{"n_layer": 22, "n_head": 3, "n_kv_head": 1, "d_mlp": 1024, "norm_place": "pre", "rope_base": 10000.0, "qk_norm": false, "attn_scale": 0.0884, "tie_embeddings": false, "init": "normal", "init_std_up": 0.0341, "lr_head": 0.00466, "doc_mask": false, "train_tokens": 774400000}
MLP neurons of a small language model. Each row is named by its layer, matrix (gate and up: input weights) and neuron, and shows model dimensions 192-287. Each number is 128 + 24 x the weight over its row's rms, rounded and kept within 0 to 255. Numbers have three digits each. A neuron's up and down rows have the sign that makes its largest values positive.
Before each neuron's rows, "fires in" lists the words (lower case) most often at its 100 highest values on Wikipedia text that the model never trained on; "fires after" lists the tokens most often just before its 100 highest values on Wikipedia text that the model never trained on.

fires in: "level", "degree", "highway", "levels", "1986", "15"
fires after: "1"
L2.gate778:125092188114108151163120173121115115149122100133147098119140109120134142113173140102077159131114137131103148145157131131142181116122181113126128114072112126130132091152139142153137133130119148166126140092151196122139146161128142111162090149108133102095120118116129109128133194126128086126
L2.up778:125107091142127143164099159098149130151098166145117112142127153121108152094150136137141163095125168139144081123173147104136115128084130131161132115106177123121156134161152149141146118123113138137114147144150137115092147129160125118121107123123155107102139084086114107096102146106111082159

fires in: "000", "500", "00"
fires after: "0", ",", ".", "5"
L15.gate490:168107142128107132114083089080110167114114157146187130111138104115054124080137129159117117089090102158105125123114132130132128112062126151134105119077111157115113139152113167112151161140152142149130101105132133104159094142105125121170108117096149138121116110143163149103098100120131145119
L15.up490:107154149108166109127108130113117112111126139157146112078113158100116099166125103149134146131145122152134117119138129119124115136142114117106106141160138114120103101162148141078114116157140123129120156116166121137133105103133116138135097072100115097155130173117113144112124125093133131063

fires in: "2023", "2022", "2024", "2020", "2025", "2026"
fires after: "0"
L2.gate677:133116150160104144161153129107136084138157135105108124100106124126157130106128181106112141146146114136133128131173151127104141103123141186100144159092124133109135126125135156147095093151088089123103152133117134164085143125155185151135163146122112133138093087132124119161119104132133141142
L2.up677:109140164135074139106094155155158139089128118091162140130090131099120083117146114145103041152117118127135126137100146141107112086121149143161111100137156114169138102146138149174144126123120118136126132133121127105130114134136103137176167146151134071137088152131119103130100157108115083152

fires in: "2024", "2021", "1967", "1921", "21", "27"
fires after: "2", "6", "3"
L2.gate333:168155135090131114156142130115155123140109172115104088123102085115106169126126173131134150123122131118155121117130123103160134141149098128118160144109135127118124120094118118147073117150123094109127129170143094195125151145150085121111097121146121106110153092161157064112099127151131099156
L2.up333:093123123079130157142157132116146173153152111082215125134138132129116139129125117125160118129104125139119145126133113133152149149143134097117113131148117135166106099140163098128109135111141167170186078113125143134162096153086092076114116116153159148085127123142144167132114114135104168127

fires in: "000", "500"
fires after: "0", ",", "5"
L6.gate442:140135157139121097126113139099125147106105150128116169122145120118108166097116124134129154128104140092148101166140148139135141167136140135175144104136148147130104116101164135127146101142130096135130119154138102148135137098145164153098121117114137136163160084147135154127122085082108106091
L6.up442:122107139116101134142115145105121128110146092142154126110109102135172103168147123149111129107146163152133169128101128113115137121120117115144108129134126116104147181134114112124116118110142142130149126154106104096126137128120091124112094107091131143132131151166133142115143114120119095114

fires in: "it", "they", "its"
fires after: ".", "\n", ")."
L2.gate489:189161153116093146102171175162127099137105155133083110163167140156124124163128146141158080117134108134078114134143118144098114139089125143174177117132132165112108178132087136103122084115107116114099108150145128178126117126165145158137140128110135137110137140105120126151090169182121137113
L2.up489:105135088130140167096113114143129186078099109097135137111144117144140141130119095156150156140110106125170126114119137171129124159091130135116135094111153143108152128173161095110141107132121124143155129119120131131140128115098108108094110154160151113122133122117106135112104108130176156130

fires in: "000", "10", "200"
fires after: ",", "0", " $", " "
L2.gate154:140098123135139144168116123160134128160107152129106114122106158098117207097166144120098144098136089120181130125152132118113122166089110179163113163108137145143117113102134143124151154117119109126080096164139141127121137116170123088092104107147139175128154112114089063098099092136133072164
L2.up154:115108123091154104117106094083110177159119116112139115165092122132114128150135095107150140133136119150155116110099133135146113131149129131127122122147170137109083135123105141116120127156188170118130146129097114139097115119119112101116132127131157154146153115113084148128123105112126142158

fires in: "000", "500"
fires after: ",", "0", "7", "5", "3"
L2.gate478:143126156119162153122125139124105140112067113145141124092128111118121168122126112123115135112085139106136160137138167129114098144138149141144092168149139176103145137115110118080125129125116132109117153156189090123139105104138104121082163092098146138127125172109127111101128145124099104078
L2.up478:125152134097157162105147177120153172115129149140143117148136136151139147121146142126141081106119148136126107129148111128145134172148123139128159137107159114165111188153142158129178166123145149120111092184124128138145133103101137126107102138101112133112154135129141157110112112112130078100

fires in: "9", "8", "7", "6"
fires after: " ", "–", " +", "\n", " (", "."
L6.gate116:163113143116077137130168090099109146122137177116123131109148114127123149139131140121159095140126153063130104118107138161090103118111168078147119097144118161175149129153147127139164094142100101138123120126154128158134146135149160122141087115179125163120087105123123156112124119090131168102
L6.up116:165109114140142097120084113155104125115092148070159165166155109161102127127159143150152115138091130118118088171112120155161134091108181122137127157175122124130123125124161091100184158129122137150104127083127162115143111100150140124130121110145111147175109106112135138134136110122105111136

fires in: "10", "12", "11", "100"
fires after: "1", ".", "2", ","
L7.gate86:123137053153124113115143117123120104122121113108105159101108107151162124122105148157083105108143124085102151120136074149099098163144071152123137149122156135092098121142108121134092090170141124146131149114155088126157112096103165080111145153160183130141144113154088066137146138155137098152
L7.up86:148115122147122139140101159110118114142121099133101117136120154111138122130097105130111164091107117136130175142092136093128130117178096137128133149130096103130127175101165086152185133155160100121122122173096135143128150153110148157144139142114124090135134111139109116123130137100103095143

fires in: "10", "11", "100", "101"
fires after: "1"
L2.gate650:132122097172134155164135109128138097121099079137090132134122127158160134154115150141125129122103100147125138123123129123081156114143053161118100131125136121082143147138134148115119103172171112135107116119132143153128106138131193144139130143109165130137132132172105070115124137123144103133
L2.up650:137077086148145142127084155156137100121106103080099139107133130138156136122157110126107162117131139135157153096113075099136131139151112167137100180106130126100145157124118130116131119180152108167123137138111122114117110191115158149129151118146143098124156086147134098119144137123127079131

fires in: "22", "21", "2022", "12"
fires after: "2", "1", "3"
L2.gate973:146183099154153134135097127136117118145131146061122106109117125068100118103114181090124138148168126115160141155145140141128117152120122167143130162154101161117167138137135106119109102137105108094121116123182142118107096135169127081120117107146115130093154088120092111112124065095093160143
L2.up973:133143100098168132126131134107124097141153115131134123155086117129154104160122122114140134132158111102142135141106132160173146153099080136078114125153135132104156093177153114109127107131167168147136113122146087123125102132121128113083131127128142156166142144167124109162156124141148140140

fires in: "000", "500", "300", "600"
fires after: "0", ",", "5", "2", "."
L2.gate943:154137129156140120092128131143135141112099133134102168084088078137103131107137113108133135116115165130134092124117136129157098175127107156155114124131223106164133132107115127151116117136169107139159126111137102149139147140159146104106147122096154110132114102127075112108119082107117159109
L2.up943:157113150158131104125087152132123122070113115165125162109075133129131100113130117145109142126082157161100103122102187133195109116104106158113124135162133123137135166128126097144121134133143124113123120114126123143130133134157166112123121109154109080167160120148161122095112159105114118137

fires in: "2022", "2020", "2023", "2026", "2024", "2025"
fires after: "0", "′"
L7.gate760:130101124120156142125117136159142126144126132138087146113194105173109148102174129141118170132101162155128106137150106133131098125139130164105092117144134150132095179085143117135117152137136100135096117109088138143092149160093142133141121131166132131114111155126137182115125127136104103117
L7.up760:156155152110077090152100106132127131133127108132131108142094093109130164099167134100126138149131105113095122133128174155109144107134122155109096095122153159146132166145100089104075122119144142120106146153154145155129113153145113131122113115142143126093145107135125129147101106191139128114

fires in: "a", "an"
fires after: "\n", " (", " \"", ".", "-"
L6.gate205:159184131110128116162125140120107107125093101143111088125139100147174111126114174133116123162114097118104143124165177105132112120110111144146165164147109158141135134120103120113124116103105126113102106133172162150153148140122145150123165080114121129141140137125107151125125126110141136112
L6.up205:149149099161145132096171145122091125126164184126127179160097127126085149151115146135117119135084075125128128146145136143097114094108117125148123134113124135132162155127124163116116138126084130154166147165118140130153119153116151085149113100161133131141166121162087130161200121089171124146

fires in: "20", "11", "2010", "10", "21", "2020"
fires after: " ", "–", "0", "9", "2", "1"
L18.gate698:139089187150080095123148124106133156143126124090123118153134111085071090124116127135134168127110082129096063151129108145089138129138126160125158132118104168117101133129102133145144102166135098101070144165155081107119091169123150112117146103108107129137138129143122162110134155151127140142
L18.up698:125099142123131118123120174121091115148117121109119109172124143105115116092133156142148137193127108136116118176130113136119089143123086122093155157154092139118106106160147130112153113146208111147120104158126151115094100130130123083189114108129120117092140145161093109097161120171090167182

fires in: "9", "94", "90"
fires after: " ", ".", ",", "–", " (", " (#"
L6.gate296:109116117132122156109102136091165136078135131123137121095116113084112100118141111114156086135098179136102131142172145177103100154109120118125087083142171148128152118132119103116136084137113135118101127137151171133125112136102088113113139089146128138135127135152126144096144138133167140087
L6.up296:139144125120138136158101117138103140137115144108145128121125113140131150118109113159164110164136145116128097132069096155123137118165140124123149146118121147153102159145166151153145145122135099127064097086117178142152125088169124150153122109112088111160113081081171132112109103105093118162

fires in: "2023", "2022", "2020", "2024", "2025", "2021"
fires after: "0", "9"
L8.gate986:108144133149100142152124169127137100106136126107085111112154118138117157085157161152131144104111194148168121127138132115108096093121111171123148157126128131123088160112124142142118139147150132151092137123123096144131152064126174141153138130132155110121103134123089167135141176139126117128
L8.up986:157128113115128085140127104173170153120106149106163142150114137132149144108119152167165100145145132115080127101135127151098069119146154138145099137152122132162101133181093079150117125111129127151093153118144122109085132090120120129096142092143128120149143128097128099113136134170167109120

fires in: "29", "9", "39", "28", "69"
fires after: "2", " ", "3", "6"
L2.gate369:126154160113068151159146104111138158138137160144119135140133126153088115124101171104137113140094132143070096161170182182112120099099146168137165139129117168117119105137144132136103121113116124076076112119195187117128114107195140080129090149103124133134109165094126144115082123147133161131
L2.up369:153136152094105130130129140151148171159140179147145140104145109121086114086163137137157113125143135141099074128119108136187136108116165161143148162181133138196107138118140107145165155097082115080106114141146150118113173128177109131118111112147065121109111122080165189103085144151115141079

fires in: "2023", "24", "2024", "27", "28", "1929"
fires after: "2", "6", "3"
L2.gate542:139151115111107068125126132136083128097131166115112104160135119159112149134142139154199120115109111182159082150129182151170119124138117126080172134141090122132144127116153105124094146123159174126138125127135122131147099102121125114138106113147087131144138151155189143141104131086129150134
L2.up542:137136115090147090093154130128084142135140145103120120143119113140128113112161120128143093108145095148149101166101153136132154143089082133093162118157171099124138152115130082103122135138132124134140128117161113148115122132139133115112094107181104121134083134172170097085114118139109111162

fires in: "s", "his"
fires after: "'", "0", "9", "’", "8"
L7.gate0:121142093094129120137136107159152121137115056147084139111130117147094139121101135136185139187148119093095103117140174195100165128140120148148114118115089106141132148102089090137103156124159092125106139164145113093135118098161144138135115107109162111095097138099167097146096123162136159138
L7.up0:105147128117097118130140141160112074115138096133191100150100187107168127109145137131168141146138109138128137092135141125133144146170122110141143148142159098139112129145125161106125125149108131073144112122110110150161161183118074135199175145133102146108168116130101194107128144144106119120

fires in: "000", "500", "00"
fires after: "0", "5"
L2.gate452:113116166173108150132135118162085151088165137107129150151126077172097119082104123119141068146127097124179110121186150083115121127134138121128115089123131113112152123097154163134147090114148125157142137109142102110132127149151104101120150137138146127151152117165127104141143098113106140137
L2.up452:129149101113168120104094146132103113096133101125150108126112110113104143177129116154095137110123122078123121154099165161166126104164143124139108102125165182123113132144102075113123116078169153102173136117138087103113131075119133103148098145152110112167131103133162098104185091134131085117

fires in: "there", "she", "they"
fires after: ".", ",", "\n"
L2.gate486:189128127136139124133143161112115102117107167111113111102148093125128156100101129149108143096110139123153150173180152106109131145091145130139153126100155151150115126125101118161154101097135110096117088133165127133105108117168126091101145128130178174095145163120122129140114136121092149095
L2.up486:132165114117131116083103123105125119146169137114117120158121146147125110157099085179126122166111128157103141097131144127126161116143082109154087119137148125100155121145135115109141106118136122109122113077149102151103148114133122154072100152139172132130125084116147148095095095111144143140

fires in: "000", "500"
fires after: "0", "5"
L7.gate679:125124170106147155112129128138105181119168160110165155114116109164141104177151130131138151099127134160150142130123125101144121093141137111115111088126135137085094148112179113170118118178117128141106102118092103118108132132139132102153111156157121129143111130170146165116113097166139134111
L7.up679:155122121117108147144109154121133130124105097097154123109170132120118155114103161118132153117116147117098115106132134105106102136160131127147150113169132125147156134138124168085113141139173106106127134142129133141097126061098146110093152111100176119118161165098090132102119086063129107115

fires in: "000", "2", "500"
fires after: ",", "0", "-", "–"
L2.gate905:132096099159169135104102161110137202148109138136110135141120136140089150093154142120104115116104135140140101127164123148128156158147070134149116120121160124138085155148127131097202129157132146106108135126171118155127116087127096090075107113123159127137134126122105129103117081131117093170
L2.up905:134105151124118100135124148156128126102122106140104115121150131122120106137115100127109141093144139147130130107133148131103107127134125152125139139111153167152136162127135150161160138163149093124108119135146116095146151148174149153164141164108114142151127101133088126124113140104121118097

fires in: "2022", "2020", "2023", "2024", "2021", "2025"
fires after: "0"
L18.gate424:137155144161082133159130132118180141152121150113113116160090115128087113093142121114137137138123093143089095150105075132141138111093125127134119130176128123121112145091162128133171121140131152147079126137116081088113105108199148146122127102117105105148093114128113111117089165169105100155
L18.up424:117097136083104158138123120166138100127144107090114170119172105141084089109136168141111113123145099129103124115110137141099112146077106178092112177092150108112125118116120126131135098093163125112092139168145151114105121169151128157094138108143109130092117122086146132114156130189148113181

fires in: "but", "place", "however"
fires after: ",", " first", ".", " "
L6.gate297:178151113119113119170106125155153106112103123127126093082131115115129116144097130105167102107118108130131148132115122136103176133163202155146116190117104147141137123100117111133102116122149089110122126164162151122124157111151161171118123104107117137175138152104091134178090116160125108126
L6.up297:128118150125093143138150118125160104122126111120113126123163117113142119160177121141129092157140136181134139136105088128095088097150134158126127137088147100148112151121141123114105128078111084100171123159112076146145111095101120127133110080136150145116170147058124118117140155113146085095

fires in: "2023", "2022", "2020", "2024", "2021", "2025"
fires after: "0", "9"
L7.gate925:115137127154085110136137130170147098092129139113113112126098108147093116115114163155143126144126153138105091149159156118124134118116106189121119180142110137200135152093128161110094118111128059119082095167166125079115170111151197146129098117099113098146149091109130136137088104157107125142
L7.up925:135111109096100096111138090168147123095150128139135074102133117089133155106142120135129167161107091136095136149163165142123103101124088125079130147127083132148130177150129129124088144116136165157135167143151150087114149152136142127098146144147100139113167124078096137136162102078109129160

fires in: "2020", "2000", "30", "1920", "00"
fires after: "2", "0", "3", "6", "5"
L2.gate911:125101133113167129096111151155130140103128107117144124122146111143126110071114133123130154117157163133159133123137138125158096162136145150137089153147145126130120162127126111115150141121137159143160090129115093111156078133105081120150165113099123138201112130138151118101115097134140082084
L2.up911:113132127146149139096140104090131133095154129110113101136145160149134120123094151105101129135114130132150115162150137137153105147138100145118168132118107171066132064123106132147111091125154155123128107072175113112170103108121111118119147181126172121124148145138128149154129117110084152142

fires in: "12", "2012", "2010", "2016", "1982"
fires after: "1", "8"
L2.gate100:113088099143103110127140123164112091147106146124125085128124155142125121119124137156159121145155083100107164101098126149094113143150149134145102159138114145168163156080113138151132120104149114150172138151137167099138123126153116146148135104126123163129100161131129127145140148113140127131
L2.up100:120100126174117105151158106126134083116116118129130123138115103124163139109131135121116138186144124112124126178104120112061133158123101145096141071112166150111110129122147143136136100137151141181122103161118144111133135141111135141139148124121159133148168128126127129098125136149131132135

fires in: "2023", "2022", "2024", "2020", "2026", "highway"
fires after: "0"
L2.gate800:128125133132107142098151089136148147097115114110055127146125154106100087101113146094125139109086113137114109153145134129097166094080133157132128175140135124124132097146150119109141098129119139083080124142150153156102114142146118085144132120067114156078118092123082134160096128124117099136
L2.up800:125098156141130155128144196148132148139159139111106126113117150175132118140137108090103087109140108167099132102101136110143127095115130116122113190150139117126136114145106114126110130147145126116110152136139119138080121156131128118126160117125132101124086161131156166141108115106125099144

fires in: "as", "that", "most", "some", "all"
fires after: ",", ".", "\n"
L15.gate200:097112115121130144104107108134107157096130175128140160100143124123060134132117130151139158101103144096131153183136120154111120113145113148148116117127115127147132156128152131164085078177140127116151094164142088089124114111143139166109157094116155146105120109111107156094176113088104151109
L15.up200:119141114119142131102093118142111111129166099165176167108172154098122159120111139153151150147110110113134133137131072123144098085139128144130129124147075123162104116132148140145083112135134137131163165156130110086166113140122056126090172157144104106116125131120122128154115128112151104110

fires in: "0", "2020", "000", "1920", "1990"
fires after: ".", "2", "1", ",", "9"
L2.gate788:127116142098122128113157122145157075107159164107169155165127152125105123165139127128147123135115108137103133111107133125141161131120102113106154128149161134075132119162138115181100080133114108124127107105163128119113134127159130157138110085150129121139148125134169139078138155127147182178
L2.up788:082157114139168145156101160150114107146110131116141134105109083150103119116134114083145094154131117169130142107153108145156080158149103122109082094159085109092145143186133127143143099165135133158146153141134141130115148117150133114146097092105146158101133125146147090080128130130117111131

fires in: "s"
fires after: "'", "’"
L6.gate953:098154114101125130136139167093145116116165151161103117140154119094112123096132142143124133155150140100111137177138140204122146103110078125158134122113137136129081121117120123102098086156098087098112119139167086135121101129132139102091090111132151152112093150105157140089157126131101108108
L6.up953:144136126112096179133118121127174180165130113123122111145115120072143162125104134159130108112169143068120143136135144156105126107156095111143143124081129109112116139121144184139139106124126097069123151114171089126135138140151142130140098128134180112099121136093114151105101144089138105153

fires in: "000", "100", "large", "2000", "500"
fires after: "0", "5", " a", ",", "8"
L8.gate124:135152123109151147119142120106117095105130109136121121127132140142131094146083147149109146098121125131121141149178150104154132139102097145139107135117114107124111113105139154108147122097146095152123070154176109126149148125132133164109104178094107133153155130135158123150127124131122097100
L8.up124:095137144116129119131141149154134181111110157123093166137130118123085127146130104161131099100121087129176128159116166122071133110134110119125126125135117127164104147149101057131129152160132111131156196113137103135115108130145145168133076114130132107149152099094123129098153134147140126133

fires in: "2007", "2006", "2000", "1996", "1997", "2008"
fires after: "0", "9", "3"
L2.gate66:143133111170116129086101153143116103102128152125156130148147146087117128127117122066086111122121102103141120160142123136108089110134161112140130110104105121128136122102134146137129099142104110116090117108128117138173099112148133090136109167149150134156112071161111152134117123105080146169
L2.up66:182118161122137123100141157120131172116134154110141120141159173125149126136129101129142141114130160119145126107147121136159100120160143133104104057142083160115130129143177120127112135092100144152150095115137124131161104129113106117132129127108145137120097122146187138118107113128143108128

fires in: "000", "500", "davis"
fires after: "0", "7", "6", "5"
L2.gate509:109113117129142082128050186139076134117107189121100141098064080137106151106151099171128127089134114098131136159108169132139137134104134123129135130144124113118133151084105112093137116091133117134163162131134130123163133101143081108113106153144117107111128139126139119177134128144140074115
L2.up509:140130133088124102129107157142130192119136148130141148127165116125098135123131142155121106124096176127114117147138128136087141146134140114142109108172129128147132123114133107120149102120135151126158125107143124115146173095173082092137099132144113106134153123142163123127117145138131122123

fires in: "2022", "2012", "12", "22"
fires after: "2", "1", "9", "0", "3"
L2.gate628:160123113073115147115097146149139148111113154148121109148159142108118117074125146108123101139167101130128160145111118154092092112139123165128159135143176123147103154131111112154166180134111139121138066150099123165083122158122138138140142120146132165123141148122099105181119139131095133108
L2.up628:123159078130143160150124152151125129108129130150127095145124139141127094116144173110138131109145073148147156122115136112127151129131072167119122160124146107054119142127159135112133138159141120165127083117114132144148125149090149051077126138104162135147120123157143076141144106170125143182

fires in: "2011", "2001", "2010", "2012", "2021", "2020"
fires after: "1", "0", "2"
L2.gate15:092151099164141144102109151142127112122141164081168132090132122111103113150089138100072097146172106108131164123160136167145110153147106143146110127144103154123151118107136102131118108129147106105108091109120117132126103112132081143124129096189138104098170112111123153107136131117115129095
L2.up15:097151097116183131118104160154110126106120133145125130110115125115108141152157109117115125111126101111160167076113120135153121140117115109102061113161152134097146141121118142133114138144166139139092098110091109114119076117118106135109137132118192098142105112123163082113134122123122100144

fires in: "000"
fires after: "0", ","
L8.gate743:121159083170128124074126085150123145075102131100085138102135135102126089119119171127149164072110111116089135115137162125140131129104099183136080149143136139117120140116148133079091109176130123087094139089175079146138130112164141106140123118089142116158121152165114143117141109171142110111
L8.up743:120156131114147116142127119137144130115124159122170101154128113113102104162124134105156147147121119140110108131118128132180143168133123130131154129170168099122129130154125096182108108138154138147157151140149152162138164150153092132120160170105098144156122118114160111103096076102166132148

fires in: "19", "9", "1", "2019", "18"
fires after: "1", ".", " ", ","
L15.gate335:136132149136092148172149136059123090151095143182107127110136098092143133146139122144143089127141127109151143108151103120144138161141133136191112135141113167147147139161078125142121160112114134096109115151198134116129133104149183089161121158094134143114137146112126147091096167132114090099
L15.up335:157180100154129166110121136093104139133087130100108146122091107140137135167131147116117096114114152110118171147118099129136163155151109128119160111073160139116094116132124124094132109104118114115130110132177104159151093122095130101119110110115134165138156103155109155124113151087124082138

fires in: "2014", "2024", "2023", "1954", "2004", "2020"
fires after: "1", "2", "0", "5", "3", "9"
L2.gate265:103093070144135147122116197159141139110094093108133117148174121087061167131124131111114135134125124185126129149159138147158086146139134117138121108122143149168117102117130146120160125122139152112120119125120138089121112116177149116137132112115143161106125142166155131114113129163085159181
L2.up265:097125104153112154153166099109185097126163145114117116117128138100136111106120109126076164124119177169147104113140121112129117108159092144131095173144084109121122133158134161183106072128143150122091102102149163119093115107163132122112100100149123090160128114183165126131127124083166127122

fires in: "000", "500", "300"
fires after: "0", ",", "5", "6", "7", "3"
L2.gate594:139132130155179148126130156120123159118102109112134120096126117135162117099129148090141171138063164115141134118118143143114087141103085155132096167148162141121111172138139127064151151147090126103083072163179122134140110090120083075105146106116120119125107108135129126098137099134106093096
L2.up594:123159114107121097092120145114148067104106149159137157154137139143136153163138094131103099126158128105126132146135110115121129141162148158150124122146145134138134143120091130143161100142130110148113091128153068107162093108130090104090116093085140129176089122199122130153186162120127134119

fires in: "21", "22", "01", "101", "02"
fires after: "2", "0", "1", "5"
L6.gate718:141146112180102132183098139161136121138092086116082120088120144136113123120147181105114132110098114100125151107133108113099153135108114127130130180152105125107157124139118120124130100152149159144089163169172091140141108165166109111116103141151163128139137100115116123161107103129117106120
L6.up718:121136121148165131120102172129098132147127090126138151140113140120114135122114143128115146096154082104124158108120127125159134155130136146099156152139093096113168113165154126124129128156109138161142130103114137117120122142108136138098139141150126137102097116135144102153104123119135145144

fires in: "the", "000", "total", "9000", "number"
fires after: "0", ",", "2", "7", "8", "5"
L13.gate359:171108146116161075141105149152131159135081149152100121121120111164133163147162140124077164118126131106118127162149142147104107125097100151149120117156149132148129139103153093136118142125131129135100138144167127106105111138141098120129110139131126124120160158135133153123128129137078137094
L13.up359:116104120134123091097166102125163139118125149120155146111109125131098171102143136151103135086106100127120139144136095115096105114111114126154115105102140128140098134097127113106166139186119125141140094092078166117095145141143112096114164165119178113078169117134087116147113091144133114135

fires in: "however", "after", "according", "while", "although"
fires after: ".", "\n", ",", " "
L2.gate771:121100147123121110112149148144133112118090125100111134088150134085085129131121091099129109100111133100128138150105128145161090119114145133127108130079099128117139132138100144138109116091076034135115101154169088110128110046137148119141104109115112161143140129054084104115135098137107140099
L2.up771:145126151119129140134175113107105091147144127102140113087138124117129119119056124109110121089156089068132150141102088145163131068105156163140133110134099138120156102104122118181129113106127094171117142136146157137121139096160147170122165132150122154164125155076086167126137112123156118100

fires in: "in", "this", "other", "main", "also", "during"
fires after: ".", "\n", "The", "s"
L13.gate207:099128107120136138126146122114147104154084151113091159104096081117120170122100135140149104076114139134138141141153079131131123167133083135149115092111136137141089134120117090149140118106120143151078110188169128114091146123147118087101148110107166133094135117092102147116085123127122135118
L13.up207:133181099114179108129126104124130100111123116125113141130112115115132106155092088146136145104156115150168149134083111166144120127135126118152095100117129130154149138097151175114136135145132191140113152132169126112139089095122115082154112153136117124103143103100123153087119162073136152138

fires in: "000", "500", "90", "1980", "1980s"
fires after: "0", "8", "6", "9", ",", "5"
L2.gate362:126090171132155149149103147122142137127106129117124129094113123141126145141145125098137111082104151125125135112150145117104119106120098109168101175159110118104129097140099089165136124112075100115112128159139072120108143118137117128080121182110160130162159134106122122128117124147101090109
L2.up362:129109130102123131141108182103143116098114137138145153178125164116104152148131154155110117091143157144146135130139153135140118158130150110090112104151142141123119148163113106095117143116122154101100120098104091137171106100098082086153127112086103110168127136135126156104142164136118126125